python train.py --num_key_value_heads=1 --hidden_act="silu" --norm_place="pre" --rope_theta=10000.0 --qk_norm=true --bias="none" --init_std_o=0.0371 --optimizer="ademamix" --decay_shape="linear" --final_lr_fraction=0.0 --max_steps=5503
MLP neurons of a small language model. Each row is named by its layer, matrix (up: input weights) and neuron, and shows model dimensions 48-143. Each number is 128 + 32 x the weight over its row's rms, rounded and kept within 0 to 255.
After each neuron's rows, "fires on" lists the tokens most often at its 100 highest values on Wikipedia text that the model never trained on. A number after a token or word is its count.

L5.up1016 [ 87 157 152  89  69 129 155 154 135 135 132 167 129  80 139 159  99 100 105 142 157 134 111 149 106 125 131  88  78 165 110 118 168 108 167  77 163 142 121 138  46 143 176 112 158  95  81  73 166 174 107 109 102 173 142 134 106 156 144  88 159 122 179 101 145 115  85  74  42 170 121  82  80 130 152  86 115  79 129 170 137 104 147 154  86 122 115 150 122 168 121 126 136 142 142 121]
fires on: " he" 21, "W" 12, "U" 8, "o" 7, "w" 6

L4.up81 [125 124 148 194 120  95 118 133 196 142 101  99  68  90 102 166 160 150 135 113 184 109 114 188 130 207 125 109 119 114 140 118 126 110 158 142 130  82 160  68 122 174 119 181 151 156  75 150 128 139 140  95 125  62 136 116 158 130 130  76 137 126 143 181 117  92 138 170 185 142 177 108 134 185 135 158 192 114 148 146  95 108  90  95  93 131 148 150 149 117  71 145 136 122 143 112]
fires on: "3" 23, "eb" 16, " Ma" 10, " Alex" 5, "4" 4

L5.up733 [119 133 150 105 103 102  76 159  37  92 116  71 145 124 143 155 138 114 117 123  99 118 139 141 141 116 131 164 108  72 147 125 135 116  78  72 179 127  90 182 130 111  75 138 160  73 180 152 144 106 108 183 165 164 158 139 125 143 145 144 134 126 109 175 212 122 152 135 121  82 146 146 112 118 109 123 100 112  86 136 155 114  98 115 113 111 123  93 121 112 124 164 113 137 125  23]
fires on: "ob" 12, "ov" 10, "ab" 10, "k" 8, "om" 7, "b" 6

L8.up1298 [ 52 176 121  67 135  98 104  81 111 142 123 108 171 159 141 109 168 135 110 178 123 121 112 152 146 195 109 100  76 102 129  78 150 116 114  67 170  84 118  85  55 154  98 149 115 152  83 153  80 119 119 126 168 112 106 126 124 158 118  90 143 130 147 111 110 138 152 138 124 112 141  77 147 118  93  96 152  86 191 139 155 190 161 129 130 117 166 173 102 137 140 151 126 109 130 125]
fires on: "." 25, "un" 15, "ig" 12, "up" 9

L6.up396 [ 76 124 197 142  91 159 149  95 118 183 145 107 208 150 120 175 170 137 149  83 152 105  66 153 125  94 160 159 110  90 146  95 118 137  72 170 143 124 135 145 178 149 119 186 135 146 172 106  85  82 183 158 129 128 143 156  96  72 127 110 167 172 134 106 102  81 147 163  86 119 103  96 144 119 108 177  95  47 104  93  97 141 128  87 102 144  59 163  72 112 109 161 130 128 134 148]
fires on: "al" 23, " N" 13, "ig" 10, "8" 9, "9" 7

L8.up543 [114 131 145  89 121 109 124 112 114  97 135 144 109 131 122 126  41 122  94  42 147 158  76 180 130 189  88 169 101 144 138  66 127 135 206 138 153 134  65 141 122 116 190 160 122 205 129 165  63 152 168 104 156 114 133 128 150 133 110 106 143 125 102  85 141 133 141 145 197 108 116  88 119 110  93  84 231  89 173 118 134 165 147 130  72 102 159 115  73 149 133 101 130 192 148 134]
fires on: "2" 45, " M" 15, "-" 7, "3" 5, "iss" 4

L5.up1332 [179 119  27 119 102 101 104 121 120 179 134 200 184 105 152 178  96 152 124 123 115 166  92 177 155 109 136 110 129  92 148 135 214 111 126 120 156 197  77 111 142 183 105  89 198 126 118  94 103 110 107 110 138 123 147 132 142  69  81 141 199 177 140 188 110 140  88 129 108 150 156  82 163 152 124 172 119 161 154 135 102 150 142 143  71  76 124 135  88 120 149 113 113 126 109 179]
fires on: "9" 18, "al" 14, "ia" 9, "ic" 9, " enc" 4

L5.up455 [123 125  90 135  93  97  81 105  86 103 162  94 166  80 127 184 110 120  95  81 165 133 199 157  94 158 158 159 161  84 128  86 167 137 117 179 120 180 142 161 128  84 159 162 166 165 175 151  94 147 116 141 142 191 135 126 192  80 118 144  64 122  89 152 173 152 136 136 142 117 158 115 131  76  94 126 128 155 121 152 138  87  96 105 112 104 133  88 158 110 130 132 116 118 131  62]
fires on: "ov" 20, "k" 16, "ow" 7, "y" 6, " Asian" 5, "ik" 4

L6.up393 [140  50 112 160 148 153  59 135 182 127 123  63 153 121 126 151 116 124 125  87 170 120 138 135  85 168 109 108 122 131 167 121 121 197 153 212  72 138 128 159 119  61 195 171 108 165 108 145 132 124 179 133 155 135 168 111 136 159 125 108 166 176 118 137 161  84 123 134 149 151 159 189 119 114 139 157 176 144 141  96 124 145 147 189 113 161 122 123 142 141 173 174 133 164 125 154]
fires on: "ro" 14, " (" 12, "8" 11, "3" 9, "2" 7, " ex" 6

L5.up849 [ 99 172 125  99 102  60 113 158  73 113 139 109 120 209 135 169 126 152 117 168 143 142 133 131 179 141 121 163 115  80 178 111 140 146 117  99 129 168 124 123 137  76 162 111  92 154  97 155 118 175 136  94 145 109 150 129 109 171 147  67 159 175 135 168 172 174 119 172 109 149 151 162 116 150 113 165  89 120  71 114  67  71 118 132 110  96 133 115 191 134  69 183 112 156 133  98]
fires on: "b" 73, "2" 5

L8.up764 [144 125  85 148 101 119 213 177  40 123  85 143 140 127 120 118 134 169 111 176 165 184 134  95 145 119 159 143 110 139 139 140 117 138 170 170 197 123  73  86 175 143 124 170 130 129 128 152 154 121  97 100 130 116 135 130  94 145 122 159 137 153 171 111 152  42 141 114 168  97 137  92 197 114 133 164 103 209 127 147  98 159 120 142  55 202 136 130  61 145 148  81 125  95 119 109]
fires on: "0" 18, "4" 13, " Candidate" 9, " ESP" 8, "ie" 7, "8" 6

L6.up901 [149 195 119 151 121 135 101 157 135 150 142 139 136  90 103 177  52 166 140 118  84  79 186 162 120 159 149 184 163 116  99 114 198 144  37 121 136 140  77  81 128 166 109 108 100 137 115 126 156 163 119 124 114 149 135 119 124 150 140 160 170 196 194 133 106 116 117 135 147  97 100  59 114 186  72 105 114 138 127 125 136 138 125  93  81  75 193 104 140 154 130 108 110 123 123 151]
fires on: "c" 36, "tt" 7, "ley" 7, " ac" 5, "–" 4

L8.up534 [127 108  95 114 196  72 131  84 103 149 124 114 129 127 155 122 145  80 122 139 136 172 133  96 158  93  75 117  77  60 131 109 178 208 105  66 114 140 121 134  61 103 117 129 141 166 110  53  91 183 150  97 164 144 146 121 120  81 118 104 129 110 135 145 145 158  96 107  91 133 151 152 135  57  69 112  67 141 127 151 126 134 112 129 134 110 118 153 117 130  83  96 146  54 136 150]
fires on: "-" 42, "on" 13, "le" 11, "===" 4, "." 4

L6.up1117 [163 158 127 186 161 125 159 160  89 113 138 122 151  82 145 126 161 115 120 149  93 133 142 120 181 149 157 142 190  45 127 156 139 142 144 121 137 147 128 171 142 133 121 133 145 129 125 150  33 137 109 137 156 103 114 121 175 129  95 115  76  78  83  84 151 128 108 103 141 184 160  99 135 172  98 135  50 180 156 156 101  91 135 155 142 107 152 161 120  69 122  95 113  98  82  58]
fires on: "i" 33, " Ph" 12, "el" 8, "ist" 8, "ath" 6, "p" 5

L8.up96 [137 133 138 126 189 128 111 109 113 134  98 125 161 195 144 115 120  74 141 167 132 137 134 153  59  88 180 139  80  36  68 130 116 145 183  99 166  76 106 159 100 114 174 165 138 145 169 197  91 138 105 124 175 113 161 120 176 135 130  85 221 158 111  91 119 145 164 178 146 110 165 116  46 119  64 112 188  81 114 143 119 178 114 127 154  78 111 106 126 111  93  88 112  90 133  72]
fires on: ":" 46, "im" 7, "pl" 5, "le" 4, " " 4

L5.up1008 [181 113 155 166 133 139 116 148  91 132 152 109 149 106 132 109  75 153 105 117 115 131 135 127  82 134 142 157 153 142  99 101 113 151 116 188 211 100 126 145 143 158 140 197 112 104  71 136 124  99 151 138  96 194 132 113 130 123  93 117  99 160  80  69 125 169 122 101  92  76 141 112 147 201 149 128 143 159 114 137  87 202 100 115  78 103 117 156 126  91 187  70 133  82 125 154]
fires on: "il" 21, "ad" 9, "3" 8, "el" 7, "4" 6, "u" 6

L8.up297 [131 151 112 123  85  95 109 205 126  77 125  92 102 148 100 101 139 172 147 156 196  99 123  94 148 144 162 154 133 174  87 125 102 105 157 144 131 109  99  64 162  99  74 157 112 117 162 135 132 127 119 118  97 114 114 117  79 176 127 181 109 189 151 109 141  74 175 129 151 125 105  74 202 159 158 132 134 122 158 129 117 107 135 155  63  94 137 125  43 136 159 110 134 172 122 107]
fires on: "0" 22, " rel" 10, "6" 8, "8" 7, " post" 5

L8.up327 [102 156  55 115 130  88 153  69  87 133 135 139  90 129 134 124 129 227 101 129 187 170 114 137 137 169 149 125  44 134 155  69 145 106 119 119 145 129  73 126 135 155 103 130 177  92 114 120  94 132 146 146 132 108 155 126  74 170 133 109  69 136 126 117 136 151  66 120 193 146 137  81 145 149 112 127 164 114 159 137 143 192 131 167 114 106 153 147 110 156 129 125 116 123 162 120]
fires on: "4" 12, "2" 11, "3" 8, "ot" 7, "I" 6, "RA" 6

L5.up943 [168 146 132  93 109 109 115 130 153 133 127 167 115 124 145 124 150 149 107 143 101 139  72 142 167 128 151 152 124 159 151 168 105 133 112 111 147 176  89 159 149 137 116 139 141 114  53  96 106  77 129 137 169 116 150 137  71 139 136 101 154 148  97 138 119 110  72 105 121  88 166  94 115 154 101  63 198 146 141 142 100 111 156 156 119 110 142 125  90  84 208 100 143 122 123 157]
fires on: " n" 16, "9" 11, "ia" 10, " Cal" 5, "ria" 5, "ie" 5

L4.up1327 [169  92  48 131 127 134 134  98 153 104 114 143 143 119  89 131 142 184 110 108 151 112 162  58 130 155 151 102 117 150 155 166 134 109  90 163 176 162 195 115 111 182 150 141 120 168 191 126 160 126 173 164 102 112 146 121 128 106 150 115 146  53 197 105 130  86 112 168  98 129 164 203  66 164 120 137 123  84 104 126  94  85 105 179 179 187  67  58 190 119 146 109 138 137 158 139]
fires on: " b" 28, "0" 11, " Art" 8, " Museum" 6, "1" 6

L6.up1285 [117 133 158 181 134 200 107 145 173 172 117 131 136 141 132 172 157  43 129  75 158  79  99 120 110 105 165 116 176 126 223  80 154 145 164 161 130  75 172 114 102 147  88 159 126  78 138 102 139  58 149 168 118 137 151 131 132  83 127 130  87 120 154  58 122 113 144 143 192 105 131 150 194 122 120 152  72  97 144  85 112 162 149 103  83 120 103 150  81 117 104 125 110  92 108 141]
fires on: "p" 14, "3" 11, "9" 11, "ber" 7, "8" 7, " Law" 6

L6.up582 [196 114 117 134 137 136 172 185 113 145 114 145 123 169 124 185 116  58 137  61 118 134 129 171 138 140 133  85 107 176  90  96 150 151 118  82 153 164 156 123 144 192 138 102 171 146  63 119 122  68 148 126 129 113 140 116 162 138 138 135  83  80  84  90 103 138 124 156 149 192  59 170 117 147 112 143 176 135 124 139  75 114 110 129 157  99 104  66 173  56 124 126 118 163 110 152]
fires on: " H" 13, " t" 13, " Per" 12, " th" 10, " We" 6, " Hy" 5

L4.up49 [131 137  88 198 153 126 147 142  87 116 131 133 140 120 118 108 148 173 127 137 136  85 128 132 112 175 145  86 103 128 132 163 160 154 119 152 132  79 163 116 168 200 130 154 121 123 117  87  96 139 155 206 118 138  85 119 169 116 131  67 142 137  87 112 111  78 100  98 128 175 177 174  89 170  83 130 150 134 122 130  82  48 120 121  74  93 115  95 138 114  57 128 160 135 114 135]
fires on: " f" 15, "akh" 11, "0" 11, "1" 10, " dev" 8, "ed" 6

L5.up922 [110 215 121 158 180 100 133 113  99 123  76 120 152 124  81 123 117 144  53 113 145 179 132 149  98 177  82 149 155 146 133 145 145 170  85 122 138 129 120 125 166 115 155  68  92 193  50 124 159 169 103  78  77  95  93 139 139 130 117 100 122 130 151 161 165 134 155 130 116 167 126  99 127 135 125 139  61 182  59 140  65  98 130 102 107 179 141  96 104 133 104 149 136 105 126 100]
fires on: "2" 25, "1" 14, "om" 12, "3" 6, "ound" 5, "0" 5

L5.up134 [178 187 108 104 121  84  64 145  78 146 106 131 143  78 106 144  84  92 125  88 164 170  81 126  72 205  98 174  95 124 166 121 157 160  80 126 150 146  69 121 133 111 131  84 190 126  91 106 169 115 138 106 143 131 164 130 104 110  93 149 128 119 143 192 137 163 134 131 125  80 178  49 117 158 100 104  78 174 152 140 148 127 117 147  78 144  82 138 157  86 135 107 144 121 116  66]
fires on: "en" 38, "ob" 16, "ov" 12, "od" 11, "enc" 4

L8.up987 [126 118 129 100 198 138 148 152 114 156 137 158 137 152 135 117 158 115 166 153 127 124 159 121 177 137 151 105  59  62 163 128 129 213 141 101 141 107 111 107  59  89 153 148 107 173 124 145  98 192  91  93 162 103 100 108 101 112 112 122 148 101 124  88 181 120 147  90 110 110 128  25 134 150  84 129 161 108 142 125 152 171  68  80 170 101 123 125 120 121  95  55 161 125 157 146]
fires on: "." 14, "0" 13, "rom" 10, "le" 7, ":" 6

L8.up819 [102 117 156 100 226 144 120 194 107 155 149 157 141 146 126 124 123 111 184 145 133  83 141 130 134 127 166  60  59 124  98 164 131 139 149 100 140 105 144 114  90 109 179 124 132 136 120 127  73 182 100  32 212 117  74  97 152 165 143  96 161  98 138  69 125 137 141  92  84 160 120 134 171 197  72 138 151 126 111 142 131 159 127 125 143  83 163 106 147  96 128 120 140 100 103  98]
fires on: "." 23, "-" 20, ";" 10, ":" 9, "ro" 5, "|" 5

L8.up97 [189 148  92 173 137  87 153 185  93 108 150 127 111 130 128  98 191 114 154  61 115 197 152 111 163  82 169 142 163  91 208 180 106 151 128 209 120 123 136 133 172 130  80 135  90  95 163 140 120 162 146 173 107  95 141 117 128 136 117 109  78 100 158 108 115 103 188 145 114  74 108 144 147 143 117 143 126 132  99 131 121 110 117  36 121 187  93 160  95 150 131 102 144 138 120 171]
fires on: " Th" 27, ".S" 8, " th" 6, "ust" 5, "l" 4